config.toml
n_layer = 15
d_model = 192
n_head = 3
n_kv_head = 3
head_dim = 64
d_mlp = 768
vocab_size = 8192
activation = "tanh_gelu"
norm = "layernorm"
norm_place = "pre"
norm_eps = 1e-05
positions = "learned"
qk_norm = false
attn_scale = 0.125
bias = "all"
tie_embeddings = true
parallel_block = false
init = "trunc"
init_std_qkv = 0.0229
init_std_o = 0.00418
init_std_up = 0.0229
init_std_down = 0.00418
optimizer = "muon_variant"
lr = 0.00515
lr_mult_o = 0.995
beta1 = 0.95
lr_head = 0.00415
grad_clip = 1.0
warmup_steps = 200
schedule = "wsd"
decay_fraction = 0.568
decay_shape = "sqrt"
final_lr_fraction = 0.05
batch_tokens = 16384
seq_len = 768
doc_mask = true
train_tokens = 167300000
steps = 10212
dataset = "wikipedia_en"
MLP neurons of a small language model. Each row is named by its layer, matrix (up: input weights) and neuron, and shows model dimensions 0-191. Each number is 500 + 25 x the weight over its row's rms, rounded and kept within 0 to 999. Numbers have three digits each.
After each neuron's rows, "fires after" lists the tokens most often just before its 100 highest values on Wikipedia text that the model never trained on. A number after a token or word is its count.

L3.up61:526506514491503483509478468566504492536464496534506541456519459467512506485486466510535459507501534501518507537478583450476504492472512526485487510466519505489510515482449473464479468545500520540492468510492514472475543507448487497435504513535479513498489479531489512497490487536501521505456475490479495478478472473477530518483502497491487470488470531555496507474511498498540509490514556499466526483492510515543502529554495502486506482462527501490527516464466527520508513516482507518525492537571460481520480518475500492475497492487485485501508514524536509522494501489500499501
fires after: " |" 43, "%" 13, " were" 5, " years" 4, "0" 4, " age" 4

L7.up660:474473492480511445479516465526514523511516497450498489480491484519485503453558466465498499510511515498445472523530517496482476514521515540526486463513512491563517499494478497502500509489489497510543510514502484521519482529480543477533491530537483489497503536575504500516517499508480491485460465493499482472516549509499470539527489492486496512506477458524524489501450500505563473526444502483487503514531543539481520467483481499503524544498511449497487497524540483484499483446483492487473521539531515453497490494539513453490493480500527509532454489472487518495503532481522510502
fires after: "0" 22, "2" 16, "1" 15, "9" 11, "4" 9

L11.up457:455518464554511479513446492472467498500504503485501494516505500482505479501537519504528532541472514487490506487535486478499563479525503463532493515502510498487575486496506475476493477472483549502488450554540509498490489493483529483519498484477556499545503508502518491497524509503490491421534492488493495487516483482481526491462485522508497513468462528448457478486492507480472497479486471480517503494517487498481544518524508543556526540523519531469481490480522513529528544512531494466511484466478488543481482485530528489510499494488470494453518517513471527532486523511459525494
fires after: " the" 24, " a" 24, " O" 6, " " 5

L2.up68:492513514499504494495469472492519482485464463486511491533499529488500511490510542456475521520495538536500549506486543481480464508469485514482469515491491514527478511559484471485499489500533480500490507497507529527458477503450526524534480500476498512552524523529518513486519526518506464503534530491491461461451465528490525509523497478491535532529481499549512490471478496481529482487504543490503510490472498477518489490495462484496467496496500414499515500465470521546495508508568494496502511555533511479486486527513534526435485510451503499538522473545511546502503486489481507477
fires after: " the" 23, " Az" 19, "," 8, " of" 7, "|" 4

L7.up582:493495509510544505523478500495522497489522508491598494531468510498467523463531524493502513496503523478469489476469521513478454507523528510471453525489511460523485502512483478468505483446522469518521530525471459490526514488494459491484477548483503542509526501548493499464507482478486456518487480477485544525505478525531510514496524487491515503524503465507487486551479462467534507580455487508494530498442498529523521487491497506462529501488525461523499506516493500501509517517514497506488486534537498504532509496470495482465490512505490469543462482440490498527533468501537508489
fires after: "0" 16, "3" 15, "9" 12, "5" 10

L5.up351:449513441509529493501500485524510531468493546519502468516454486461510496460510497553548492484460503491511513477534515519518512522476476502495485525505503531449466513511505475490478532492556494533477530494529526465514501490536462527511490481488464445475512517479528488495512524492476506518486468489477522514490485508531495525521509456493583544500513543510479507521496524527459478522529476485528465485507536511508499479495499496530462488506501526463483486521477471507540518502487503502482515509496493525494483514485524548471474502472528449511524507492456489512487478500575522470
fires after: " (" 26, "\n" 21, "2" 9, " \"" 7, "-" 4

L7.up534:464497510514537478484505472542557444499503473515552475511486483468499522511483508444500471455529514480520503493483482549481517464450543520534536498526519545510554538517488472532485509511497485497507500483491493482522487477515501512471557498509501508475517484497511516496511485488481448462486469478510499520498462493470499462516503479498516553517512503494502439447508497532497484499542486493561500464511504499483485523471514485517509517516525518515502539522466488524528472504470510504495456511512497493509507513483536439492497463514474524523476525510505470522491521557540468482
fires after: "\n" 23, " (" 22, "-" 15, " |" 4

L11.up497:487439516480523532482511490451556495522484508513515518469514538502510491476537471517512495514514517499525527515495507484518481499507508482465459490498470529514513522508519484517502518511486472513563526536494475509441493536511501495507489497474498493487498489461523493469508514520518514515437483529515475457514514514498490511456486450507476489539454511557467494488475544529517512505456502466527471512471531563482452521509500476504520486524517515495484494463503543487496419455523512532521500543494486510522468531515485508550507446521493489499488500475475494524500526495512519506
fires after: "," 17, " in" 14, " of" 8, " New" 7, " Hong" 5, " |" 5

L10.up714:474457477517497495516487509503510501468497498489507556476565511498489498455512508509489474509508537499520485541502483479497482491469471436493501452503553517548493479508481483464519522475529496454513484508535480507470524446472529522526520494487483560524524508476531527495473478518475488557507496472498483528512498517486532486512521498502514505522458485561468504541459515515487514537465488507490507508455519522522446512533522477487475486514514476444483485488478523516553491498548539478467498499497506503496451506486485485473495521531503542505518497482491483502504495461537526521
fires after: "," 43, " is" 8, " United" 6

L7.up387:482498479477509482533507515543499473524543510498544515508465513432472500522462518519524502491501499458530540491481530541510525549497495512525469518482523500477535509510534550516450488475496455523477501505536482484542481481489491521471533522478522507483505508470483535532533520517509537515501534470474492521486464511488497463460509508487522518467491520497515508485492475541433493510473483479501528459460512520532511525460543493522503444501518509514467492532474490515475481486507495523484455487473485545502532483480505509481473484465512465476452468485527495498479502542530497486
fires after: "\n" 40, " Website" 7, " =" 6, ":" 4, " (" 4

L5.up343:509546442484489476509466501547442523438465498474503475535483533553486523442530504496537511457499487566517499467536494505495496549488501501457503496516510511521511543513502481498485549481496471502527496520493484521522494488490491552504459451531489460499514444476515495501514480480494482513487553492524494474500496504478477514493483478499478511514480466492475509485546525438523510510530477475530492514521521492510531497483484496466515508552514500541494492510513529504501493528520501487517524519487501491486502486498510474465503494528493478510529509452520475458534530509521497559
fires after: " and" 45, " but" 6, "," 6, ";" 5

L5.up115:492544501500517532505534497512504495517484478484507480472553529503504512499506507514479510473514512491546478502471505498471476510527468503477475519464522440510487478442521463477536514507522529569504551529516515539508500476477482502485502507518512490540509481550449503520489520506523532492515527484519492520490470513488542520463477429463523506484503525508478499520508439459524532501503516475500527516493492485453514541529471508483483496531477482495510544490445529502511504524518499500478478482451464507483512470478528499481530533498499492524504461452503488528495479495557491456
fires after: "1" 23, "2" 14, "0" 12, "9" 6, " P" 4

L5.up474:491496457446510475517506495486541542452482499525494518518460524513485541476542527473525508507510520512519505513500507468509470478504467485496482489496552509495521542506519475510521520495504502480517472531520521506518513450495499527535517517528440473484482518467515501536488506487469454445499493509519506518502450463513523504477496493521470502498517515478475503488508484547426495531476481498475494494542531521486472496454513497542481487515515520490479499525497492486559522507517481493509493471521494565455474495531507491549484494478496470471533499478489477499474481499521579536
fires after: " the" 58, " a" 5

L5.up421:525476492480494514470552512491500523479518466537489482498488490523486525477539500528517531463482481506537507481502515500519516502498491493519506511502489522500552490519527484494520490514576467493522486515524463500465495457523481452507469520499464524513561503508495501488521509524513494474493449521498478541488526507491472473479532505554484512473465483540469503519521493458518522502494477496458528520556496470500459525467496447538471468506532472461466543474529511480539509514481508525529460493515469533499499483508503515551479492470480525494472558486451492478488506510486515479
fires after: " " 32, " on" 28, " In" 6, " the" 4, " in" 4, " was" 4

L10.up117:500515493518514536529476512541483520491490511518520511517494504511484547486500524506516497461501553471492524488461519482469456515483513517478507476531495562488462548509531507478503488478503441459477488519490525534510483522485471536553475488501520504437517479502497492516467498513467512520487545463539533558468490448484479480531438474497485505509494485458490481505519495497463507483547511484475474509468518494500480510512520474490499500547486491511485476486478549499509546462482491469507524549494506478575528504515526499487488490470523511484482506522473492472513528518481497528
fires after: "\n" 50, " and" 8, " well" 7, "," 5, "5" 4

L7.up497:486545536520503482498441467547530483502505556517502519521516486521526521516501507468478474526505515498488506484487511487465441525540499505448468461469500465515497496469484493474537520497507517524488534498509538503531506546486501535487523537481492498520523515537511483470502515528465513546482521464510512511476498458519516504527492451489520465546455511488494491505511442458519480507482502511508535501513480490510495489517488456467492466473461523529532478521475516493489455472533500512468475511493484488513536523483503489483512524523550481522459494495489460524508442490558491515
fires after: "1" 20, "5" 12, "4" 12, "6" 10, "0" 9, "7" 9

L6.up638:497561484462538492502493460574477505447517514492520568522481488522484460477471493496494508528524502538526525466487498515528484544511474534530513520516473516479472508480494463518499475520487498519497494471497500511518524508496499455530493492540505509506473446483525490488505496459460559486498468492469501540472509480473467509482506504526531520533489482491524489483537453498491546530506507460515516526515462483494457531516535494524516478489490507479493509497472473493513492443491512489486511510505506529487500520489523487516543536473532496539480490479537456503489500428503533483
fires after: "1" 43, "9" 8, "0" 6, " According" 6, "7" 6

L10.up0:514512519472475478467526504487508474500456502512492469524493474485503522482489468534467508516512506473528504514478492475475493481535511561532508520477436513511514495451489484486525496497496461536506529562500497504466492508462510513516504456478535475536513498505475528536506499527538480494460515474488506484505471497467514528509468474518493460505510487479492521476517465501539511453548463422536504502577519484516501529533511489489520462498526497541454522531483531513528509480539538536534514478471500525528500481496514477506494497490513512479517536519488514523515535500505461484
fires after: "2" 27, "1" 23, "3" 7, "4" 7, "6" 5

L6.up143:470521486503533472500512501528494545494520506499525487490537541497486496460518484470500504493505528501519481540492456462498495452500524493525454507520526527535532479473505494487498478506424519527521531504526525479479549462461462528439524510507501491490517474464492487482506513510527506512554450501515540519466517483438487445470503512529455532476485494472484526517507516539459510496530512521467514486450520485510472488512494506516494492490532488471503452518526461488510470522534505524519527498538514486505494517515486484519506484529510527519504503441514514517488519462486544499
fires after: "," 77

L8.up658:513514497497516453484517495507513481466470509491527498503504541525517488476533508501512479522499445505518496487450524536499513523444473492496537493500453495467498514471530479524512521537548474525539528500534458529495487538508510539453524510503491546491522445494505536533511532442495544494509513514484509516483486494485492523534459470515476475503471476468477497501478489496539510507517494479470506506543487462448483536533529490488530495539528499467499493522459505511527483485528559534502490470512487496471505497494526442510501461516468461508532492478512486492484535457509518519
fires after: "1" 21, "3" 17, "5" 10, "0" 9, "4" 6, "9" 4

L7.up724:492502487527540485538501485484484525458478512515520496508458493513488479473504500488543438501507510555522546519504515551481498463476526507473470491498493518514474523523495520525473456488517474498481491485519505468495515549436505511500513453507489429484504503432504513468516519495525491494458476516540516518486490465486479483563511523461459495472514502537482484486522519494509519506530539499479514546472535479492493536464491508510476518571516515495477506506483504479478502505493465470499523499471526501528549489466544511478504503521488478500506545495517503483489515473551498496
fires after: "," 50, "." 18, ";" 9, "\n" 5, " and" 4

L5.up132:454509492538551485512511516544488484492530508516522519506510516506498508467505512533532487501559490473495528494517514529532528484442496513533472488509558469532542548474491493493486520496494478505495492470503463472523483538519513526483531464527484513494532439528535482461502492513517539488463508487484470501515504512484481451511446546477566529505514499485503462453427506489532453497470479502484536520501507522506479511437449481494468503506504509487523513509472496520490460494469489491517473508496525483499530492521489475467512469485502496493520481493499494479514530497534499485
fires after: ")" 22, "\n" 17, " =" 16, " is" 12, "," 6

L11.up313:505480522535460507504484506487514500458541479466479548542494481498486535463509500488497487516551565509507473506489498485538492497519484519502479459490524501550459500530473481512490460517528520488485491512576507535536507458463478495482537501491456498499485524518543516500486507479511468502490492485542512490481462471531473512455461452552506468511487505514488464514507486469523508506528521496507490477471457459492494492538535507492506523498509456470478494535542515524491450504524518473493480479496478526492518495510453512486558517496522511485520506509478518500485499501539496558
fires after: "," 35, "0" 18, "9" 9, "5" 6, "1" 4

L6.up536:516487486511528506518449537550501524491528519487513495505492511467502477477526473493534438483538514489519522526507496524496503522510490460497528464545473501512478448508506529477501511526532448487533470527514510507493475484511531507502492482553476529501543479503465507491514501488505483515496461488472476505488514505473501480455537520488480526499514489506503494538493500548457475523530460516518539477490450486457493471523534512448466455519512517479482548472495514535506449541503488502528481446498466524521525470511497488457514483478513553474507538489506498500484484503514550483
fires after: "," 30, " was" 10, " United" 6, " Mc" 4

L11.up564:494504453487498499465508469457501520495519468481492486485540471482469480520445542419500490490505481431483503492471543515478502501547531543512553464483483521513518505458488530485487478531524511493490520495480487502492492492521518503468487505474497489484476487527450537525528496529476507501475477531475514541471538512513497522541509501522458525486497506505520508510516512479514508552530467490491477518493502538507505498536560541542494462483511549545489508485512497496500459496486491510522498497501474494504474479536523481527474471478551516460485521539512504547504475507477492527
fires after: " |" 86

L7.up273:527561517475497490466537491528519520506517499518482514514499494530515498525504488492499542494480498478521528477487485511515475516523467491497500494544501471466527508466494499494513470525455473500472560476526489503503509552527484498484506489514514527514542498478480490445481576479534554499492503456497486532515487483430492520461477495458527496505506482485524459501486447507483560517491532439504503510507513480504477530492490496503485458535523497480510503479485491486533502481504566517517533492487477479521520492499494484535484504514520498513494448481458517494494484428527513475
fires after: "1" 37, "2" 24, "0" 19, "9" 9

L8.up456:507480472504482476504479512551498512483489463468486505499488463479486506509530473512524486472506496494548500516511504495514538476496504500502514518510533496495522549466461499496511498505521469539515493524487495514453514487500494528513482466494483473499520515493546500505482461486501462458450455514473495512537514489479495485519471496518467518526510537490473489536516471509540496474503462447503551495496484524481477488510493467520517485490555474565480535479459531480514517480523537506542532535529490455536506492504483478515458497484507471567501558529432503513537513467494527504
fires after: " |" 32, " " 22, "2" 9, "0" 9

L8.up541:471515518464471526491508477470468508518516507475494509493483460490515477529497537450482502527517485504540496468478514482473494516541510499525501527489497533502526477512550474498493467523503518460447491537482457501507475503519535503464541499498538471542508484500466504521558484549496495493443514472469470523448540521480482491491511477477471514522512512515472486521512524495505494560532477504513491523438503503490510484479497494551524465545543520489454484473502477463565481497489513502503522548497500512475479512473519484483488552492491541503522476523501487510487519523474499522
fires after: " " 46, " |" 46